config = dict(
    num_hidden_layers=9,
    hidden_size=160,
    num_attention_heads=5,
    num_key_value_heads=5,
    head_dim=32,
    intermediate_size=448,
    vocab_size=1434,
    hidden_act='geglu',
    norm='rmsnorm',
    norm_place='peri',
    norm_eps=1e-05,
    positions='rope',
    rope_theta=10000.0,
    rope_fraction=1.0,
    qk_norm=False,
    attn_scale=0.177,
    bias='none',
    tie_word_embeddings=True,
    parallel_block=False,
    extras=['capped logits'],
    init='uniform',
    init_std_qkv=0.0284,
    init_std_o=0.0067,
    init_std_up=0.0284,
    init_std_down=0.00401,
    optimizer='adamw',
    learning_rate=0.00189,
    beta1=0.9,
    beta2=0.95,
    weight_decay=0.13,
    lr_head=0.0143,
    max_grad_norm=1.0,
    warmup_steps=338,
    schedule='wsd',
    decay_fraction=0.736,
    decay_shape='linear',
    final_lr_fraction=0.05,
    batch_tokens=32768,
    max_seq_len=768,
    doc_mask=True,
    train_tokens=143600000,
    max_steps=4383,
    dataset='wikipedia_en',
)
MLP neurons of a small language model. Each row is named by its layer, matrix (gate and up: input weights; down: output weights) and neuron, and shows model dimensions 0-159. Each number is 128 + 32 x the weight over its row's rms, rounded and kept within 0 to 255. Numbers have three digits each. A neuron's up and down rows have the sign that makes its largest values positive.
After each neuron's rows, "fires on" lists the tokens most often at its 100 highest values on Wikipedia text that the model never trained on.

L2.gate197:144135103221137165084161158114153128183155187162112140161094125101104154143153141113164162143171117165075102093149136053116168121158190187121101108145140138128128109177179105108083128132159105120112144178165172105112091165112124095095120111088194175102122143192070156113126120133108141144134082103170132086108162175134129060092146109120129115088108118174134103150118151122084146098125112199180164168138100142152140090127086111200180170159105077154103156126084159084146131103115136
L2.up197:153080131157187146079060080135101132111119101116111080119151093141138180083103121146134120098114080118070148128120142155126122117077150152138086124105119143125136104130165127138106122146078132167122125116095106123146123141064187163073106145124179114155095091131056108086132178139121153171166149093162102130056144108151111105060157146115155095070136148189104097186129177110066128109165126088139128091149171105103091098177183067111205156133129108092135154127120144096123215176126119
L2.down197:137079099115090074195147158160170112157130144121122173168117147138080046129145104150125091165052175132164113097128130132115134125166126125157159117131121091155162145100141129103192165134120142133186153173117191089109142139174109120143147132132110140145135154132184119150099094135141091083120119167064125145162145156071164143193133140108145145181126129045165162069178110126142122182130118153121178175124116155157157192074105156076044087143123130126123111122119120196154082097145135
fires on: "st", "ast", "1 ", "to ", "A "

L2.gate116:100070129158139143074105123184121061095139105142124107083062101147148112139180126169164158110207097132134148123134113119111114142103120178127161096155080109103123130158131115166119115107182127082123105068065124133164142127110136167130155121158102172120118126139144082181076163181146209077158134135180166097108175128135157129087127141082139094137156090124115159165174133156105153149142117145146100120118108148163021116196170154174104148124102137130112062082079164145125160146072117
L2.up116:167116154124203084109103121177159182097134121149080085116068108154131159149122128102130093083135117073090142138155113174126065199143156125170114118100131146115137135151140062116149130091090180139098140122144096123160135161141060100100119097143101107065127105160118147132117159124191095097114105153140175152060130091118099111129180079204124128089149110133102144123112150094123171145113150112083090139163104125125058098119190139114179186157150163067121140066071186109111151132104157
L2.down116:062136154123076183179175124106056077127130126122122169159149129115158167104132148135171151184161158177193124121111180089136128096104153198116109149187147123165080124071098175132112129158118085131129134146129171131082118053118191108154155126096138160151141111116156139083146114147013164126112132091116094135165145133132192154153108157082147124166131140087170116136133131139170121126189137135142142139097175162100147156163113112154129085144117126150134105220167133113131124094160083
fires on: "sec", "ist", "sup", "ut", "tor", "ation"

L2.gate381:091119130135142105116113131126144142160146118095124152148104133160156062111134092063103183129166095078138145169141182112087166015175120081112155124104142124123124063145103134104122114122154138107067119132163120187077151093140163120144137139110123153099116162129114141131181122201118132153133104180137135111128129160211113130114061062131131084157124183114127139171161133110145165180114187117142157070137104091127159167094148127170110087105225125115158095164119160064166109137147138
L2.up381:096102129126063158108169163146093097115104067105088134125145175171184108130122152170137136126125113118140148128164209118079130173111127089187160119164145112205143164161135161148122144089095193163117140123130140164103115162058186116157139169073158158094165182106056148199149147154136095116074133142125167100153132114143143141128153147137189091126120089122116154129207146117139076094134109136134083156106150126150178085078081130117125155119106152151079108112105145135170137069175160
L2.down381:137123122101171128142128155107120166085157117084113198093103050118124116149132122162096133188156157104195091109127135117163099175116117167129125125075180116085119108086142155145141147108127068074111181174151151089112068141173156155054119115169126152128114179151088134113172125062100145103190071106090143083166155186117141105076144155115086128143127170146065078143107103146091171099103155089111099095117132149122137118189117130139097202106085139136143129117185128117120119163108081
fires on: "used ", "ne ", "oun", "x ", "go"

L2.gate7:045143145148152129171061109147131121156173184158092154105111097127082113092076113172127080088141157134111093201120153145150144143131053112064150098088067090109116156161077166086115133120139133073114152110181055134104107087098150117113130141106084079074093112145157162116178153088125158151145130143092129142158083084139118148161108133115092135112153188135144113168148111057148127115099124099109167139133202161126064084156125139133169159181107171138117139153110094163129171124117127
L2.up7:124183145170151152132158147149200111147154135169104135211158092192171154103083077086120118255114132102128187153116123141112128110131142129108160148089149143129137153093106100146125162123146157113179143162138103166097090151103114134097115111156147095146164100126079136121217143122172151101107105153130130144085132138119120138147096173119081080167116124081125089154090080147101120103142223197100176144125186155155150073127096138120106131105090184144109145130120119071153107145129134
L2.down7:130088182075069066145108150137155130086130157039141162099146206098089122129129121093132085079125116097112147113123139180120126084106074154129109133176116143128121081139185133126109106150101116172147088092123140112167181138171107160187137185111103178136147112151168107138094102110103106164128153084092165137137093163117118131152192141104152159132191161157146193093172169111114122184112050095129078142146134119076154184099148168116151088134095109089173139097150124146173154108150124
fires on: "that ", "in", "=== ", "an ", "leg"

L2.gate2:112124093134104145082149094110107105189135112081160200124136135102105129217102171060138087096108125161123122151151133113169086164085146123104126099163109166188118173092101139119070107081069182147141110050179154110192133183092138168089043112126146058126125140133150109170109173151110104147117139136141148151114148145092125148095143061122155106156076099161115123130124115128128123170173163158086164127122112136080161073131109148078112155153091130119169146077138108153124084148090112
L2.up2:143123157117056123100158183136118104170094099146107194094127105143074145099114158127091121145107138137201109136084089121167063065112092122102168166182170117085107118033133114155131113127155080120146123130099114101181132135120169120165090121133090127132077113137145078138120096043167098080109160136102153159117158126133158169092152169108148105102192175120180141140107151095173147086141087131108178118151175124152153128123070173134104122078158154174109111159172150092142079127139087
L2.down2:152142108159183157132146107114182159055095155117162097135111090164160148147111073129122169135102079100109151107133154134099169134139174157153073125089172072095133123197154123137182217133135117098092120190128120133089069059140126102108175151117124165106113137108114162134149161161117164132126070103149091114101103172115146108159094090116093181105112137142131080137119090139039157145093148130128069126136013142094126137113135102195113143129098113089150132091100113114111149116148161
fires on: "en", "re", "oper", "Ge", "Me", "pe"

L2.gate119:119200120156155151153182123151109108172123099125126179165070086120150196157086143111094096143075107144055115130162130122109138098070142144072235150155172140150132158111133119123076176138144072134137187135131122127108111088125138101127142120188119128122113131121189124124127167095118120140094139165142101131192120140147142152109124120146161051156169178141144106119162141138086183117123127103106195161089079146150095055147082174159083064150112136115169108108113074134127138157096103
L2.up119:098136050103083126199121159094126112138109196126105145073178116124120101141135161070124150093116180066146105147166143163073146143121153127113206115144140122141095123105135107093148128084148127162074125139171091156119141101123104128121127136106158143084135118183153137195079102078072177162183154133139127146137113127154126134145089073126231150169130112117114100117165114133087110150162119139130106148174111134171120114147090104122080109112190174102125179126226139126060129166123134
L2.down119:145136142127188131070161137178116126137098093129148127150098145107104167116100114163150111114148116148081177127054104100129118083192149141144084143103069084135142177134121136191093150094089123117117127161098129134107132157149145127155156068156117201130182105129120125074174125123151078146088137090134095132163158070109140079140143143156076108074116065177142128110128110129109171116111141114117131109101152086122172088039173177124165099118063054120135090139075157117194114132178092
fires on: "en"

L2.gate131:155154132109106085119112110111118094132116163036075148186129098092184132165069149064108131138052154100098131085109169112131147094083156108085140067135134120140084137118094187160153167142180121139169113097142069174130081128125152106167152136145171091114112142198097123120162113126138138117140119155061105152104111151127146206170146110099107143100132129093146142152094149206071145186156121143133122137103047125133141116117126147128160175112165154148153135149202129150096076136089143
L2.up131:094224150130167124094168136092126111099172110158116152132176164128158123200168114149133152091131121163139165082155096119125134173039134146098159144100174101183101125126107134108122093125118125145107126100062112159135120102132128081108172169126145082111115111062062131197163126178136161107092122137102119126133238164145086124171160109126105111133162153099130101128112163119146082233111127124136100148124131127108148065083126094146145148146140129109166145123147158205122167097114149
L2.down131:121082149147074150157118126154099128145083136100116109145100111107182152101041167089105105187097125069140146128138141110124153080182113085105132066138133099093109153166118135130151124120180133143120107137152103089123112148105147171149032086128152137116144158183156189082143150068109124090157072149144172089134046135104139181107117142116122109113099126126154126150181167151076153022120138137142195104101086159160081175128163179123120176096159132120111124157135113109116143111087144
fires on: "tic ", "man ", "national ", ". ", "20 ", "est "

L3.gate232:109129122158133070114123123118146128157128150115127082130116155139143209126133104095189087115086155088091106120137092125174166105125181142085175133160094127121123165135156155157088116121098173115136181161076134075117102139115186110134142145120125130147083117146101195171186124158200127136121129103150161104146091177158124169180129196207165113174158164144112131096117165206095152162115069149206149188137127105150158100130120122142148124156083200079166095163090142129121131129099110
L3.up232:151082144105091171077110108167106170108142110100134080159142110163174088148074149175149184117155074117198107146083160110074144182103139128049148166171136084138154104152138115160106088166156120083133141105127089117091130125086141189118132083094102082083168112122139149131119136061108133102144063056136112146109149164154147103104091129071133130145113176147163133166134126100109105117157110149135081091133060138149147103091169158189182143102074101149105153106117148116156198143120155
L3.down232:068142132143139117204121199109129102071108128177105134122082124092142147120135130105094136159158168126077131178174133123160160086174131116177104094132116161138145143115143142155135217133123138100106146154190157106143151109143135123156116114124191134187057142100134109092059111184152113144122199145123098096071145180036125198139141135190107115080135102143115156110109164155133145141116131152123126142116098116085150122183112101059092085121170148154162109104127152145074083095162121
fires on: "ex", "Ex", "od", "2 "

L3.gate237:154062141178075187188104126168150104186175158138094114121123148091209081111128132149160121155074128159197165110122130146124083121140096160143126142120092136134111165133115148143108068147084182088182048142130128114154106142140180088145130137089104140134114162106148165071137147083129089099122119147097133202150150129109124118121161203127110155114129126100207127121133129126084128115143148094156125079077177059121060102118157126160140158183151134157122135102158170156129137155188135
L3.up237:121111122145150091113114203135157163115200183171095149110127094073132075141162157098074213117127123180095158128079070149105129100163149118138103074163087130119095115114133136128144117123110098150110102100121176141126048109165089119130128184116115157106107101116169204137113125160158116169149130107097133155175129095145163166095163159186130160135133176119122165177138166135105118094128108102166162152148099057118095143123137145137111212213070152155128059150141114120147121116116104
L3.down237:094178094109167084113118134119107174107070098125145137098070156129102183094126111059158116115187109067113057142111189065122169172091179199147155101114141137111160133118165050118164187126157105122132181101136143160115137146109061127095098109173100135097165166147096070136119071112179129113108137071149104119085090106145081140145137127108151119091096084121080137126107133147079089147123129170128128151172095179145187142148121146096154084090155156143168107139116115124155113104097114
fires on: "h ", "e ", "ual ", "000 ", "sp", "sh"

L2.gate235:125093091116110117136149130111161113167175088106128153084107171125116130169139141123146172082096175108196118118121110084159118127120114093062148124111114083037112132088205135104081085117139045122170090146103146106142122084130099137090154144151090085091186147127122178103088117099155092143124089133126101161159124104169148163166095089169104185116167129093163126139158060061078103157099102069082107077140136127139142089113087128098174161131103133117139142068114116147088110157183113
L2.up235:098156137117086162104109136146133116092118150107098106129073144164093189085110143117111153163132112167115212109134144140084078138131143124140148119104087131103126068189124127102106147110107162127091147140149155066090125161095141131156088162115150221166138154084144127124171144163140158071143133127120133159100119138136169219089114135190105175097071212160061157097160112134116101078128157153110164176137114167164129142146095120160119142086128175102104126135063113127128048075104104
L2.down235:131130152180182094148115170109090116120122117114213139152213142120118127121117124081126153166155084163126103149144090158158148156127133186174154109170147161209103164111101105130165163159127085116101127175110112130123127125146119092115174106103094115112139139179080107181157138113119122142162116158130120068102100135134127022126116105105098053123174103110133179119090172101133144127135169117158093066134126071076128105143152123110099118149089074183127134081208183110139167133092159
fires on: "es ", "op", "es", "ies", "p "

L2.gate36:164125109119141161129134110117150177151137136167132135128045153101180081189124162118132171160085046147126135119055163111082166148100126112084116104199168101138128124141127087138156178133061165116158153123155133154166110160134138163134139143152174176085107136155135160069151158118115135168147089112215100089080159082124152121105129108102060106113126122159145089115118105092126070112183168176110101124079108162112148124133157079089102150140175157109131146161104050104111085131099165
L2.up36:114099127154154106116162155135057083177150133103175128154092175090153168152093126092180153142098134126119179056114117132150144202109128153136111117133147080137129104177120135129138188114123188103157120130135073063087101179166104063054094151145095124097106102188047113144136160155188128177097130079150103142088129106148128149125128051190115122168075114099122176096072175139135143149106098132146139118106153127120139125124164132176064156104101173155118111120107137121133153101153155
L2.down36:153132128135123132135081075135153149136130104181107163093139097123127129113164156126048133102148145111110099194183125177134162088166121080128153157122152195134165154072161160178104123151115076141120148136141149118140092054105133140184136145111163129147151176066202181127128097164065166102138154133117154077150107143147148143118150180119103170131155112155142104146173087117141139100096170110126139157152117155138098144132065134129195090217166089069134132139125179170100097178077094
fires on: "res", "A", "O"

L3.gate318:118140148156198151064092076142105162056138110099151113136097103124181135137075117146115092092070126110168067142139076108147130094076122107058124171188094112182095126198141061101143131144116097153138087127125110113097109140068173113197117098162146093137095128060167147132131113125116145133089135111150150115129098111067120175151153147118168146134083198166087117148124164163149143137163094169163152149143123110129155153177142198139156129162152152095155128141132101164151063093111129
L3.up318:176096110154109088099107131086136143115136154172173100212113110146203137109114107065138094160132137153117146153107111102131103088095129106116170207107122141099121166108124166096119139154088118104141095085101095136152164093137127141063128100160211049070049114116153151094072096135064142125103102108133116111088122112133137143066096096115128146124124119123105110099100108097086136137133072115180164208134128097076152168113127130182115141132121058098178097144146163120121159118188133
L3.down318:090152140132140138129168129135134113120106148123101124118117118105141122151116175117115186123083144076122139117094192148124133155188097149094057123083158145154193187113194138146126090110096124166088183120170105197092111165106127092196155112114082177109146143093180165133140135107090179176139107139099139133175144167091190090101139116083126149142151133048135132103144086168119082089110156169143100087149082151131175075125113166051155118144170195156109088121116087137123119171132135
fires on: "| ", "from "

L2.gate273:125092094148162088149146092134141114128111176161158118118119127148148202128148081121185090196163106111108128122180084125110114104099181153141170143096131168156148079225146149171127182134126168126172108204127150131171083212107189070070121097149132131161121182083136111148163152156153103151126067141185113109124088063134101139165134181123162133166101125078144062106083132163101106165113131157130117132121160163096110109090161127121130127159099157107127150162126110104155124131126075
L2.up273:121080139190160108106110127102148090139156116146152175135120154105136185123153155138105191158101096146149144061109090153121129165092199210195161098137080125152157086122090123157099166193090090113115077145139165073137088141119087150113079116125149102141113164122156168132178137150103148154150088154227112108123091088152137134160122152157193107141136085110155104109120153157119123131139032144150141107142118114098144127124160105159200159160105109110122089131128131147088140074071087
L2.down273:147139132084143159088112155149137119129108071155088118123131113110129070156064133141096126098089145116123091132136115163128136124148063125160105142181193068155080172037104124154142185177123119143113149111141077165120195087112093152141153114115132114128160136159145120152113115107076135104162175095086164111140141183068127145086081091152112117122177093160088130095211132123163077134114146136125120096189095083172149109114065129086167086080161058099124107099085084129115114155128151
fires on: "18", "ad", "14", "ant "

L2.gate143:146151175140112114161153098197118134158153151089141080077157148138169170104149133156128121195113167113156094095159157129158135152121147102192142131133142124159091128122115138115167109100120142169128144142110162165103089128125141089123104080110119087087157131119096126045173088164151152087098099149165103163110136194077085127118193117157108149102062113188109155156088121163127179153089154113143139132097163087115143181139169077168061103188159135166161120120155189145193128073188115
L2.up143:136110131090107111129141134141092096133160161113168137155108078175170104108142131089098111167098148150166058168128136117115154120087084097161105082130061129154124102144152149134141094089160101099108131154118048182153148185107171151093161086086166063134205148132141112137116109157098174062143121104194173104150144116168108073143160187127093169112161073147080035127131135190161138142114135111168112126105153099128162123080144147153118127085062124123141113113132155143104111100104073
L2.down143:175110123147093127071109144133113110133108166134116152140137076066074100094120144152126132127095086157149124113140134216102153077130047086153165134109131081151094159114111189121096097126116129126137100174100162114133078141099162138110155173118178080185095164121110088161166096149150173059136083142116165137178123120205098132059117157141148137158103125080135092144132111115218160176128104128153097106138141151067080131134126137135177176149065095126060157166120117136107142137132108
fires on: "w"

L2.gate350:159146120142058133161115121168135113100150120113127094152084105144085156079178126151180096115116062122121163148043189108182146151164170155126176150127134070141118117189135144178142102181168093104082132168095101110078059109113054124161171083086101149130128119157145122085109134122134144146067120124092136115171163214111132131102089168075138137149186184124153107117132142136099185088165166156117124136106101147115110145128165115093156176146143131119170177120081109168107126110112129
L2.up350:144080083053100116074079098164144133116077094123150108193105193156133147132100158122142137120157107099152075152127136143146108192100061153153137151139121191062166136101150127128192117140119192102156158114116147142133100128172104103111109069124177105091116123141145151169189129114193116141078111080079114154099089091157166099131138082084053117148164133135161117177105141131051135076142101139142091134147159129164158133185140131144148124114175132117150083083147171095115126139110164
L2.down350:106154173152147074158160135080122147132173185116082115109132087099165105136155155180144155150114169144115179094111141116116135060121112092093082119115129115198143106125134156124097148100129138124158075166130120128139171145075198134151113203122118133138126160093108067132147095159062122119184150205163154103143157162096087163138183205188151121138127116110092110104140124132225156150107157105148141187174108144157091146089095166142130133152095170107106156165132127169127122098181102
fires on: "St", "st", "Sc"

L3.gate286:116118145122095114096108149162131096096111134112099115104125127127148119135155135119194106129094111131150089098136153124150177135101171067118121129147100137175141091144210094143111120144089095189168147098108059142146151124117115098162105106170124122139196164097126122166102141110120107109115134154088126121125136084124065144170080114173129111063103138182085106113200152163117122147056066118133205167114160127155126144072124127060197178100068090114083163163173090180088121165120175
L3.up286:184135210135129097120155149153116139154137136071174072128098154131090109147115125113125078172142143091099129131055163089114149127088183064096093132158140140091126110081124145103086134128166107114127118125138057095119113065094125116115134118129132130116103090159076149139130140127139114165137127119141141070131123091118154181162104104145110119050197131132097145094070155167136133132087099115113158180034102206147090167159148105153144103139151203130149105173126128087064063102116152
L3.down286:180181091163144145160168092095146106107113085110110095144099147097155090076117164142058108078137085168122172137120102173109083093171050154130152099076131109123102177212087088136119161078151132084078108144170162171129127163123125102109156150147096116102097083110124159063145156130094178126148115134120100135134161113139161171107171107111155141111165103112122135133124162089116143097159123154110117055151102112107108094159138152182097089112196168140129122073140118067134069151159065
fires on: "min", "aj", "m", "ri", "or "

L2.gate292:104165163149110158127141146115156106078167162088092109123119063169137180202158110135097170118107168116133126102134176199103033122099089139111117192097133141127139123150118190182108095178158118110162150162106125154146090081183151139146115161167099115159148121115112084083154127142175078138144124109087073114117114121170124206133084167146156156206102109159102083127120194134124091146088142124125150123181158075123146163134134102061122075137132089122105148130128090168128132148141093
L2.up292:122147161125142135087203174109159103149145122118089125102104119142105130154114139171151150095146119118122096129129116117092105184119134162097134126153112069080187130133120186104120164115107124134127172186046159137067091092137162112152063124116133147171078137104108093111166125128186133124060108090074114141174098122133139140077112193147137116157109190141154159133096154091130073122137120146086125100120128143073100114103105127109119145158134160120025104062131023126145132087110064
L2.down292:197046125125136115105129135165168109147059118149128169074158189137133079107043144107194121143085091104099129136197127132159144157138129105155196077119117126110133114119097059125174097115084126137176105079119115088097180162107142117179109082116162125096135139149136096125109146132108120107126131112139116111107163117073110149085185102094112104078182155124152112109133109110050163137143087112136117156079138202146115156142120135155159131088144153101203103158092172114125132062117136
fires on: ".", "'"

L3.gate376:139169130094177093143149153063050126139111095131093117118130128158115161091109107125106122160210115137140170059119123098134145079137109092101143217053108143111144115174136129150120108145108110143176069098103085156132114119141106116162096058056134129118112130171132106082060149137149103141100109088155161120117154160076113051121141134086117135086135118085139154109168146132101064093136101144052074149132113143146140182050083138128144136096132128156134112126158070152110161127151164
L3.up376:146118117123133156102094085113150169118154117134119170134190103178157112112107168060096133114123140120170169067163165173094062132097091134143182147078092142150122143159127164165144151118208158109101146162130091123116137174044160155141119176126115089146121119096144168110142085156094067152130189127160111104153116155140114125182132159148126134140103140114121149134150185099128107103149050116185116041090136117103126099089188100200114101133125096120115173159119102202152146077129112
L3.down376:173145147150132129141112203089092120145131168083094139114077126078127099128113059159116131120210130106102129142106078067141137092119140131133108144183113073103162117154109088103104154185109116147145056074151121144139101073188122130111080050119181138121142121166148123068144111101160142124177087111076195140110142181073091145118112115119124175139143061125145120112146132131123060128110128179106100156168134149091113172146097119074171123163165136164104123083116096115179075146120136
fires on: "ad", ". ", "ath"

L2.gate217:114120151133151200116118111124148100121109125155141091140146089161137153148064114125173161056138160169130123177084134133129138118105120112128128161114108153144130152129092148143149197096160176111097174166186122130073112159093111174093100094126159121163094189158121139111128126171117151152096146096164117148136115129105135080083120141134078086109170160162147104110094150066132092117107133128135133159084125224098162195176195097077123152089188118070155066180188079110161147098127165
L2.up217:106113175163153101139094070109085164115103148125091145145176135060145172204094133049127063168145186090089116092131092156157132139090135153131094100107156130103109109145120109147130123084119148116125088088117162132130152191059200151152222147123180079170160148097118130133126187098096122122143143092145111156096182147134104074085107099167130102087141105162114158138108102106145163110088142132154124136118114147094123159119178116141088101161076084137126138123124040145158130126117185
L2.down217:162116132107158170156101167114162109146108101118136101129083114203097113095138129195096176052158138137186144140154138152090122168153133156110170143173141105167207092121131132134096157106103142122106189164188078117164137039177077094096068118125090166112045136101123091119116119149129147095156118160164150135156121122141130127155163157112093126151126107096130142127156163133125094102143113177066132152123117126154138134210056117116127153166195198110095129157108144151150139125105078
fires on: "ac", "=", "| ", "ir", "a"

L3.gate87:161095126153084126186072126140128169044156186119026064043103121103131112145166124097107167141125129128107160147097095071129114166155091161097135119099085129171061089119084142169129119092081143141157118118163144144105111138110142133116094224149120149104112148107120159121112150112114155175172152179068090133141125132174136134163140188136164173093160143063137080153156139126125148157078157129162109192117110132093147153135106080134115122134166088139145189135136142142127106100102121
L3.up87:149119159102109123101068182110142121164157211134109109096103118094101143167123120133150127137153152139152090076111126165125191083125114114148152117097128131008096169100118165139202103095178161164095106172135159157056146103116130134127131192180134195147152060071119127150085106110110103145084151158132193090117146099095133134114119117144113110073154178116130149131135103134081129105117163141129165078093152131162159095154143102153118131095094107094152118121214181129082143153147123
L3.down87:123122122129099148052173105106151141128153115123169175146108161178120111115112167165154094132117072159100137156093104108145144160167127093108112078142130090227153102098124150093067113176074085113175159102119075129204105156122123130167109109082202062110169157158130130128161164146124135103161104102101135119141127170137096088105104155053155155165146108149170110161136148084177165092152099098106132093125135147078097168075151139106095129136126095128101143127075120074191183101152105
fires on: "e ", "el ", "tion ", "ul ", "y ", "t "

L2.gate74:095170166141143153101122148146136175149166090122130134155158162199159153183111126151170140100115149134142131191072183082130153167180144121128179166146160128108160170135097144130152125199158095134092081136166131174118156122116099147109103132135133128100123128135140172184143158102174099168170079086040106111140112176148149136119178092095080138196106178119130134083083078121147101114145141127150097169213068160071119095096089113127143138130095160159140137148168095070100080126130130
L2.up74:161177144134110103159179131158198134177148113109120145118078149172148103166161117086126140127052109149160121171155151117104150109124108164122147109107116145092180079120143156157101084189165159114086166156117125101184185124132139098130104161156161134117128108191090060151153150123170123146171203101109116087159166090141105103098057121159136152114158137109128119138123147061056146146155102107165102156116127154140115079175097085104153194128099093148122183089158161185099141098098074
L2.down74:142096116103118142090068130113097125130161166132151126123167093101141182118067129184119122137149109080143161103109072147140113157132124110081076141167151136186088206116138122150148168086047102173124100129133128180067110116122121142152114089118113113122130169113104160128100065173075128119121074189161150153127142149124184147116147136116122127132104098133176181140087134178186113106132121156093149090101149129158166186080186130168178081146156149073153070143113088062144143153176169
fires on: "et ", "ian", "ian ", "et", "ia ", "out "

L3.gate73:127104114117111137150116055170141094171105132125156107169158109132097131123186096126112119098170196147121115075119074153141092131139123093130103187125157138178149202090132171121046069181181145077181118120129126186113133123142101077165130093157112114138118161139082105132117169132157130113132072077146124185081163047111147088090102119156127098133122141107155160168159149104180155126167148143090109094112112086165094188139161134163125126053148109117100121106175108166101177155117150
L3.up73:108138138076162121120107145106093112185169110118148092133078109177135138146184159163117057106072113103084083130135130080064069179121134118064120139130147068147151110176113140107109148133116113089148143081131180142135092140080151118122126078110149085092072154133052158124124119094095088116098099137081093140054191134109117083124160107177061111095171156170099144097098113141142088132165117134094121134144108129110107149129135140116182170117153118115107152114138164146169188050105071
L3.down73:105182125159139154107167135101106182079137131129172153082134166104130156148108175137162158136157139144164118143103131124128169082170144084173142122092139172146138070030137102156155140100116128123064098137114105068195129071159127128121162191103171124134163103146168220136097139124144150128114173079115142093151065166141193160134120094079097109202073108109135102140151093104133142109117179153142129137130106121085122126140089073148100107168059139154127147102165158150186106114114156
fires on: "wi", "or", "2", "le", "ath", "high"

L3.gate255:118131168107108187141125104145137062094136195119141161132159124093147084100134091124131086195145203176116148062053103095140109103093152092126128102092122119105106140139085142117094069101176116157096099096064061116147157115116093131093126110117085085170142075172066104145084148159150146094094139101153126113119100099134101076178144154094089113065114135142155082104101091125076104129097111181163153104103136169104134111127120133119099066122085136075101123132164076108138139129193114
L3.up255:115176110144162178054167127137089103178095127067075138143188206079106110139107119108134127096107132183106115112070112075116108137116110142113151109107168112085118181111107113028109154138144138174123080103094119135103137152093099182139156047127080156081077077162150177142120123132128148106083183126144136108126104120117143071131119141104079131118113168117212101098143164174103153123134099145132167116129123117168116099129104145131137100137061083183132127088140132141188146088136150
L3.down255:123157146105143126095132103134089134177122110132072063160086195190141118137125173129119127141095063164096121159079153140137109171144100161136124096136160105152141163161179127099159097172167101142179105130163141129081199134119110068143129114142095156092094152098121121134144139066117106108122130203127135181165108071132109139108065091143149124134138132137176168192132183104132133104137104139070071163156086104149116111093122135135088129175164070194171152088100167100123054143076141
fires on: "ri", "tri"

L2.gate365:087113095146141089107118121105130134162197125110171099114114163184213128127156101107166105154135162130166120155096174144129106147142138112151088115142045032168113119197127094155113161095169103163100165065126124129162123156123158097128128131072144092117123145143102107203100134150107212114162091133148094115136177092136107187117149129140135114150077123135076071149089134114137120091162141124114121090175086115145114125156110145065123154135077106169122143149111070149066067169130084
L2.up365:147119096138149146109130131151128130098159127160135111165145122142135088200117135088136149097112139155128135035143093145136098134136079147192053106136127211116120120093169157100124118185197089108110082112122113101122156145056133105138129130119143070048134140092112128142144188168137097185114141103135126142094124185100136077103112167066131147157037128120059113137082142108183143163139127117139145107094198086087138075128182105129099138094092154144090130128122091165166108115106097
L2.down365:130119143157106108113062089094145108087124138155102160150078129091108086101120157112155120078164130104147177137141113117072106107086171128118184161139119120087126130152155090137096091121050170127160170077151149115202096129159110106123106164071138169173091144157091083130103105148144103117089105128168132058156165105148105197164130114148113075122141167175112156166184086156115107037126127093130179150099131203122111161114076124152156104134172152126132184131108179127069089143120134
fires on: ". "

L3.gate417:111178178151156236145170171156155152172131116129096127072179136099116136208095106134122171168073150121094071144160171113104132106130105120059103134106131131105115137107079121074118088111089103174184128167134119161111092169104147057125122142127178121100140151118160104121177120128152191088127079130104086076118064181102108132114180181108151174131134124127125114143109126116087115113068140145111145105106166121105176140124103139076168102096107133108099089112140074146081087160147147
L3.up417:140143103146135138149150137143030069134079065113187171124112155171113194096148154153101175153115159076086134095134119101123097155077164100084143165116118141129161159123127152160141128129119089081143088129131105170085148201187114158129128138163138129152101135149096130124160108185132123095050086118153157153115154148081145093172116107121161117090151042088139097156132157098103128156134069157142100157063098118081143128087117147094199148099162111085133166077107119186119137140105124
L3.down417:121127131117200065119099174111151116140134157187129115139129075122107070110116140106165113193138054146152173045080144107150130090092154117113178099065151123110096117136094159205125184126125094106082074166138132131136110093152207092179158081096137121205134163101062110123077121064135118124114127129147154103107124132105154163107148105115128093088124170157149144110122103143114171092134132131111115102141143155171181074128160160107185159085068089123144103178136113124121125127120122
fires on: "American ", "en", "ill", "ion", "ian", "), "

L2.gate65:139137166088124161141098099170154191107127149122125083165089144106155164186173095099211055103093116132151095171103150111128138081133117126129143127128195150130119092077174090150131127126163143144110075087109146113127101138134119158133101103206172139144138101094157065181139174123138128165100062158109109075135165098165120148129160108138150227106070152104107091068101151111103144120108141126084132111170106170131162129135122074101114125102177104107121164185092059121160091115140124
L2.up65:175167119128060137144133111124215138086095105140080122091163207145111129124206123097094127165086061120119163104101150128115112136118145128151094080094161153090150161102088065157132103141100142129169208113175146085053129137121129110130171143090172140124106091156167128148070174115180096075146117124144143111098132145135134065074133108049083158159119128126128136112103136156145098168122134120064138125121163139110153136153093138147134135054118050140113115134127104096160124169123092
L2.down65:100150125084130094109173187159048094097137119112193160153082085104067048106066107145077115124119163097100124106076161138140120131100142118133099110169124051117162143117137178087105140147165112101155085155126144113140139156152165136084083128146138162111075157132106155142098107166093168151092085079110086147126216173133123172107127149115148072168120151170073138172137105086159117112170100125118117115106132171143167105116130152096099113178140201155164165133083160135132163140138162
fires on: "Di", "Pro", "di"